Part of a small language model's weights.
Size: 8 heads of 32, MLP 704 ReGLU, vocabulary 1024, 15.8M parameters.
Training: a variant of Muon for these matrices, 687M tokens, 6182 steps.
MLP neurons of a small language model. Each row is named by its layer, matrix (gate and up: input weights) and neuron, and shows model dimensions 144-207. Each number is 50 + 12 x the weight over its row's rms, rounded and kept within 0 to 99. A neuron's up and down rows have the sign that makes its largest values positive.
Before each neuron's rows, "fires after" lists the tokens most often just before its 100 highest values on Wikipedia text that the model never trained on.

fires after: " ", "e"
L4.gate292:73 38 56 36 61 64 57 53 23 62 53 56 38 54 51 39 32 54 51 88 38 65 43 48 50 57 57 54 61 33 63 49 47 13 55 29 51 45 50 61 55 58 66 67 65 55 43 70 38 47 74 65 57 50 53 51 83 76 44 41 28 54 55 50
L4.up292:56 61 43 59 68 32 43 39 56 45 38 58 30 43 50 47 61 70 42 38 31 56 33 26 62 42 54 52 35 49 51 66 52 36 55 44 50 49 34 51 39 51 55 35 68 49 31 62 58 36 44 57 72 68 48 37 54 55 45 36 53 42 34 60

fires after: " c", "our", " C", "|---|---", "|---", "c"
L2.gate332:70 43 35 31 49 40 51 54 60 37 48 50 57 68 66 59 38 33 58 47 55 41 69 60 40 48 39 47 74 35 18 23 48 55 63 56 22 58 50 49 58 54 68 29 76 25 34 47 36 47 70 66 49 57 57 61 15 57 39 40 59 47 63 50
L2.up332:58 38 39 49 23 27 47 51 53 61 69 53 40 20 49 60 57 71 49 37 36 47 55 44 32 79 58 45 79 62 29 56 40 54 37 37 66 76 32 58 59 44 47 50 56 45 60 50 45 31 60 53 46 37 62 51 54 59 52 51 49 40 50 45

fires after: "e", "b", "l", "h", "o", "an"
L10.gate12:55 61 58 53 44 50 37 50 69 61 58 54 38 36 39 35 37 60 32 61 32 52 68 36 67 33 46 37 38 43 62 40 38 51 40 62 60 47 62 69 51 79 42 37 48 61 73 67 56 44 56 24 68 60 69 28 56 46 51 42 51 48 50 32
L10.up12:46 55 73 42 54 52 58 35 51 49 72 47 57 61 63 41 49 68 61 32 55 32 38 40 43 60 32 36 28 18 38 60 31 43 40 41 55 59 39 59 45 71 47 38 56 74 62 54 55 63 38 46 53 66 46 44 56 55 41 50 34 41 43 56

fires after: "r", "qu", " w", "u", "b", "g"
L8.gate540:62 24 39 47 55 53 67 55 60 50 54 49 47 33 39 35 38 43 55 27 51 24 69 65 58 64 53 51 46 67 38 61 43 36 54 50 46 51 47 69 49 44 38 51 30 50 42 70 39 43 51 46 55 26 43 51 51 44 76 60 54 52 53 51
L8.up540:38 51 59 40 39 52 56 66 34 46 57 66 42 57 58 67 46 46 57 62 55 52 45 28 62 57 32 41 41 69 43 60 47 51 64 57 59 36 55 65 42 45 42 51 32 44 62 51 39 62 48 83 50 55 51 42 78 75 56 55 61 47 43 48

fires after: " F", "an", "u", "f", " f", "r"
L13.gate265:53 53 67 49 50 37 69 63 36 31 64 48 15 40 34 53 27 45 52 22 35 41 69 48 52 62 61 38 22 44 34 62 48 50 53 88 72 35 53 72 55 46 49 48 59 69 58 53 52 39 47 31 42 46 63 35 55 57 64 64 42 47 58 65
L13.up265:29 24 37 48 38 64 39 75 52 54 62 53 33 53 62 59 36 45 63 57 51 65 29 42 55 47 47 31 40 41 52 40 42 50 35 60 48 64 36 39 36 55 53 42 33 44 38 51 43 61 40 63 56 41 51 68 54 56 44 47 65 55 47 54

fires after: " c", "ed", "c", "i", " n"
L11.gate22:60 52 58 38 45 43 36 86 48 52 40 78 54 60 50 55 59 31 41 21 49 50 43 64 44 42 30 24 71 47 61 30 41 51 64 55 42 61 45 68 49 41 60 49 54 60 31 47 48 26 50 39 80 75 45 54 47 48 32 64 57 43 54 52
L11.up22:62 46 41 62 36 58 52 64 52 67 74 43 51 12 48 54 53 48 49 50 51 55 47 50 45 67 84 47 58 53 60 81 80 53 28 43 35 61 48 35 72 50 47 69 48 55 49 58 75 45 42 45 58 61 49 50 51 36 61 40 58 53 54 49

fires after: "st", "f", " st", "ust", "d"
L2.gate293:60 45 33 44 49 57 57 61 53 59 53 68 41 58 36 50 39 47 28 28 45 61 38 63 37 59 43 50 35 33 46 44 58 49 76 47 26 23 64 46 64 51 63 34 49 71 35 58 39 60 42 57 49 59 54 47 53 26 53 37 58 33 68 47
L2.up293:53 30 49 65 53 60 66 59 50 83 54 47 38 61 41 55 44 44 33 57 43 55 48 70 44 58 65 62 34 51 68 45 67 49 59 58 31 45 70 28 57 61 46 34 65 55 38 72 52 45 68 46 52 70 16 59 46 48 23 53 46 50 48 47

fires after: "e", "o", "j", " h", "x", "b"
L5.gate624:66 46 51 53 42 50 78 72 55 45 57 82 49 18 52 37 64 45 45 62 58 57 33 72 46 39 63 22 43 45 58 48 25 57 45 22 36 33 50 49 59 36 42 45 57 45 65 50 60 43 47 51 65 60 42 41 76 74 49 42 52 71 53 40
L5.up624:55 61 51 43 58 33 52 52 51 56 36 54 43 54 52 52 55 58 58 54 54 59 39 56 49 56 45 45 51 47 69 44 40 47 62 69 42 52 60 52 53 54 52 42 61 41 32 61 58 37 66 55 52 66 38 55 58 75 37 49 43 63 41 47

fires after: " F", " b", "b", " ", " |", "k"
L15.gate100:57 34 63 43 72 57 46 47 45 64 52 53 46 56 49 37 50 54 53 66 41 47 72 50 55 36 65 68 57 28 59 57 51 43 49 59 38 65 58 43 62 69 33 62 64 62 34 44 56 48 40 42 43 62 69 72 53 49 41 63 41 55 61 41
L15.up100:44 47 46 66 39 38 53 44 50 49 44 39 38 36 60 53 48 49 45 39 36 61 53 61 47 38 72 52 52 44 42 57 49 44 60 37 48 51 34 57 65 36 45 54 42 44 34 66 39 18 66 27 48 53 34 45 57 57 45 37 49 54 58 52

fires after: " M", " pl", "an", "en", "n"
L2.gate147:39 38 51 75 50 54 59 53 46 44 60 81 59 51 53 62 23 58 52 54 39 25 33 58 43 48 61 48 56 30 44 71 47 50 49 41 41 45 76 53 45 26 64 53 45 63 42 32 48 55 81 44 28 64 44 35 54 62 41 74 36 85 66 53
L2.up147:35 53 38 53 41 57 55 36 57 53 59 52 43 34 48 67 55 38 31 71 37 70 51 45 53 34 40 66 50 41 45 64 33 43 37 45 67 48 48 46 69 67 37 61 39 39 61 49 53 45 29 69 66 61 41 53 43 50 31 50 51 44 48 34

fires after: " f", "ed", " c", "v", " C"
L4.gate666:32 45 48 44 52 38 60 50 47 70 51 67 37 36 33 43 53 71 36 56 30 34 66 36 45 40 47 42 50 56 64 50 42 47 34 37 36 72 55 44 47 63 65 55 38 63 73 66 46 65 46 19 49 48 69 33 67 35 49 61 49 35 50 42
L4.up666:41 54 54 81 53 56 45 70 43 46 38 61 41 74 38 82 58 63 50 62 19 40 44 48 34 45 34 58 67 40 50 54 72 22 51 36 40 41 46 57 60 54 50 42 61 40 41 48 50 34 47 61 27 48 48 55 48 50 82 51 54 65 41 38

fires after: "o", " H", "h", " St", " h", "u"
L7.gate516:36 47 63 56 25 34 32 48 49 43 55 65 42 48 56 47 61 60 72 31 47 40 56 49 58 41 52 55 40 57 57 45 46 49 59 37 37 58 54 53 81 42 58 55 54 58 51 60 48 52 71 46 57 55 37 58 55 63 44 68 43 52 54 82
L7.up516:45 65 51 44 47 44 43 40 63 62 44 60 44 46 44 45 52 38 62 49 58 30 39 64 30 49 48 39 33 44 27 68 38 38 59 30 43 46 56 33 66 43 33 58 77 48 55 66 56 34 43 30 43 17 46 47 52 51 54 63 38 53 36 54

fires after: "ary", "ember", "ber", ",", " ", "ay"
L7.gate3:54 40 46 37 76 55 35 51 51 57 38 71 69 38 61 39 64 60 57 63 66 49 35 35 47 51 56 53 59 45 51 56 45 31 54 46 56 65 33 63 57 47 69 57 48 57 51 44 54 61 29 62 51 55 58 47 52 66 40 38 53 46 42 63
L7.up3:75 44 42 39 62 28 31 37 41 54 39 74 43 40 72 46 47 70 31 77 61 62 47 30 67 32 58 50 52 24 33 62 57 56 58 23 54 38 47 47 52 46 40 48 51 78 30 43 42 48 54 47 38 68 62 47 54 45 36 53 45 46 42 69

fires after: "l", " re", "r", "v", " Al", "f"
L10.gate275:52 55 49 57 44 44 62 57 67 45 41 32 37 55 56 57 51 57 55 34 46 43 68 51 53 60 38 52 49 24 51 51 53 39 68 53 42 33 63 53 55 58 71 48 43 48 52 41 45 37 49 23 25 48 56 60 45 66 51 32 37 55 47 37
L10.up275:39 34 87 54 54 53 41 53 39 48 40 52 47 51 63 27 46 50 58 52 26 70 54 38 46 39 45 48 30 50 43 41 54 62 33 72 53 37 51 36 59 57 46 33 49 52 20 38 51 61 46 52 54 41 73 52 63 36 59 50 45 56 49 49

fires after: "b", " s", " b", " ", " be", " e"
L7.gate5:66 53 35 44 37 45 63 34 37 40 51 19 33 57 65 61 44 50 37 67 46 39 66 52 49 62 57 52 40 43 46 50 24 61 41 49 58 47 57 44 73 47 47 54 55 56 40 53 42 23 61 41 31 42 36 47 51 50 48 41 63 46 41 41
L7.up5:99 67 53 47 60 59 56 46 66 69 77 32 65 31 50 31 34 53 15 51 44 48 78 44 55 66 53 51 46 33 40 41 53 49 65 46 51 42 44 46 65 52 53 69 50 38 55 64 57 55 68 64 47 53 43 59 53 67 39 45 81 68 51 48

fires after: "o", "ot", "ess", "en", "ust", "er"
L9.gate450:55 52 39 37 58 45 54 55 56 60 26 41 51 64 50 65 50 33 45 44 54 60 47 66 69 50 58 43 58 30 75 41 42 37 54 76 54 63 58 71 52 43 61 72 48 54 68 71 39 43 50 51 43 52 36 40 56 21 29 44 27 38 37 49
L9.up450:54 46 60 47 64 47 52 68 23 40 46 51 35 46 42 50 36 28 37 47 56 46 51 64 66 58 38 48 59 48 54 58 63 53 64 66 54 60 52 56 36 36 53 33 55 53 48 57 42 42 43 53 48 57 46 55 56 32 36 50 58 57 47 22

fires after: " p", " D", " c", " P", " m", " d"
L13.gate640:39 60 41 53 53 46 55 41 47 60 52 73 31 73 60 45 42 40 31 68 22 42 56 55 56 65 52 27 73 74 55 56 52 53 53 45 57 51 49 61 65 63 58 20 30 53 38 54 47 22 45 38 61 61 73 38 71 35 56 59 56 67 37 41
L13.up640:42 86 32 65 52 47 39 55 48 65 61 36 33 33 58 49 22 57 43 40 53 50 54 51 47 51 51 69 49 52 66 47 47 41 54 50 47 41 36 48 34 49 50 59 34 51 41 42 53 55 45 51 55 49 68 40 59 49 58 59 56 28 51 37

fires after: " ", "er", "at", "ion", "_", "R"
L6.gate491:67 41 60 21 54 55 33 44 18 41 37 46 41 61 39 46 46 49 42 53 76 56 59 60 53 53 55 49 46 28 71 43 43 55 39 34 60 52 49 35 57 68 59 43 57 46 56 46 41 46 71 52 37 56 62 65 53 50 44 41 46 71 64 60
L6.up491:47 61 59 55 45 64 41 42 44 47 46 48 27 54 64 54 65 63 49 57 51 47 44 36 60 40 64 37 54 48 50 35 55 72 39 38 48 67 46 38 41 46 48 50 69 40 61 58 68 52 61 48 55 54 60 49 51 64 42 34 45 60 70 64

fires after: "u", "as", "o", "h", "at", "if"
L9.gate463:41 54 69 49 43 57 54 79 47 52 51 57 38 49 37 41 49 81 59 35 19 24 53 43 58 51 39 39 28 61 45 49 44 59 55 27 45 52 47 57 55 83 41 43 56 42 60 44 65 26 54 52 59 57 43 48 50 56 54 42 35 58 47 53
L9.up463:36 58 64 47 58 63 37 40 64 63 54 34 57 47 45 60 42 60 61 33 45 10 35 56 43 65 52 51 52 39 54 60 63 29 55 41 45 63 25 29 41 72 46 47 78 41 41 43 47 74 63 53 47 37 50 51 66 56 45 50 37 53 44 40

fires after: "i", "ep", "v", "f", "ed"
L7.gate585:60 72 59 55 42 42 50 33 59 51 50 72 50 53 25 36 63 55 49 29 47 56 56 31 61 52 34 21 76 56 36 63 51 47 46 34 41 65 66 45 48 60 54 52 52 58 60 50 75 39 44 37 52 46 82 39 47 49 42 55 62 48 52 52
L7.up585:43 54 81 59 40 49 45 38 45 42 53 55 59 58 30 42 60 53 57 49 24 32 46 33 50 44 26 64 52 24 32 79 45 50 53 64 53 61 33 81 61 61 37 28 61 51 34 42 63 55 46 54 55 40 49 30 53 49 47 59 76 40 31 63

fires after: "on", "st", "ust", "if", "i", "en"
L8.gate97:57 63 49 57 29 58 37 64 68 62 39 63 36 30 64 62 48 44 26 37 45 42 48 62 34 51 60 40 63 51 32 46 41 37 53 67 46 58 49 64 36 39 77 44 42 48 37 68 51 52 48 28 45 48 54 37 44 51 48 43 49 48 48 65
L8.up97:63 47 48 48 62 43 51 59 44 47 36 52 55 53 61 51 55 46 46 62 68 52 39 64 48 53 61 44 64 50 48 43 61 59 54 64 48 36 63 29 44 56 57 31 70 59 49 53 39 55 61 36 13 52 24 54 42 33 23 58 52 54 62 46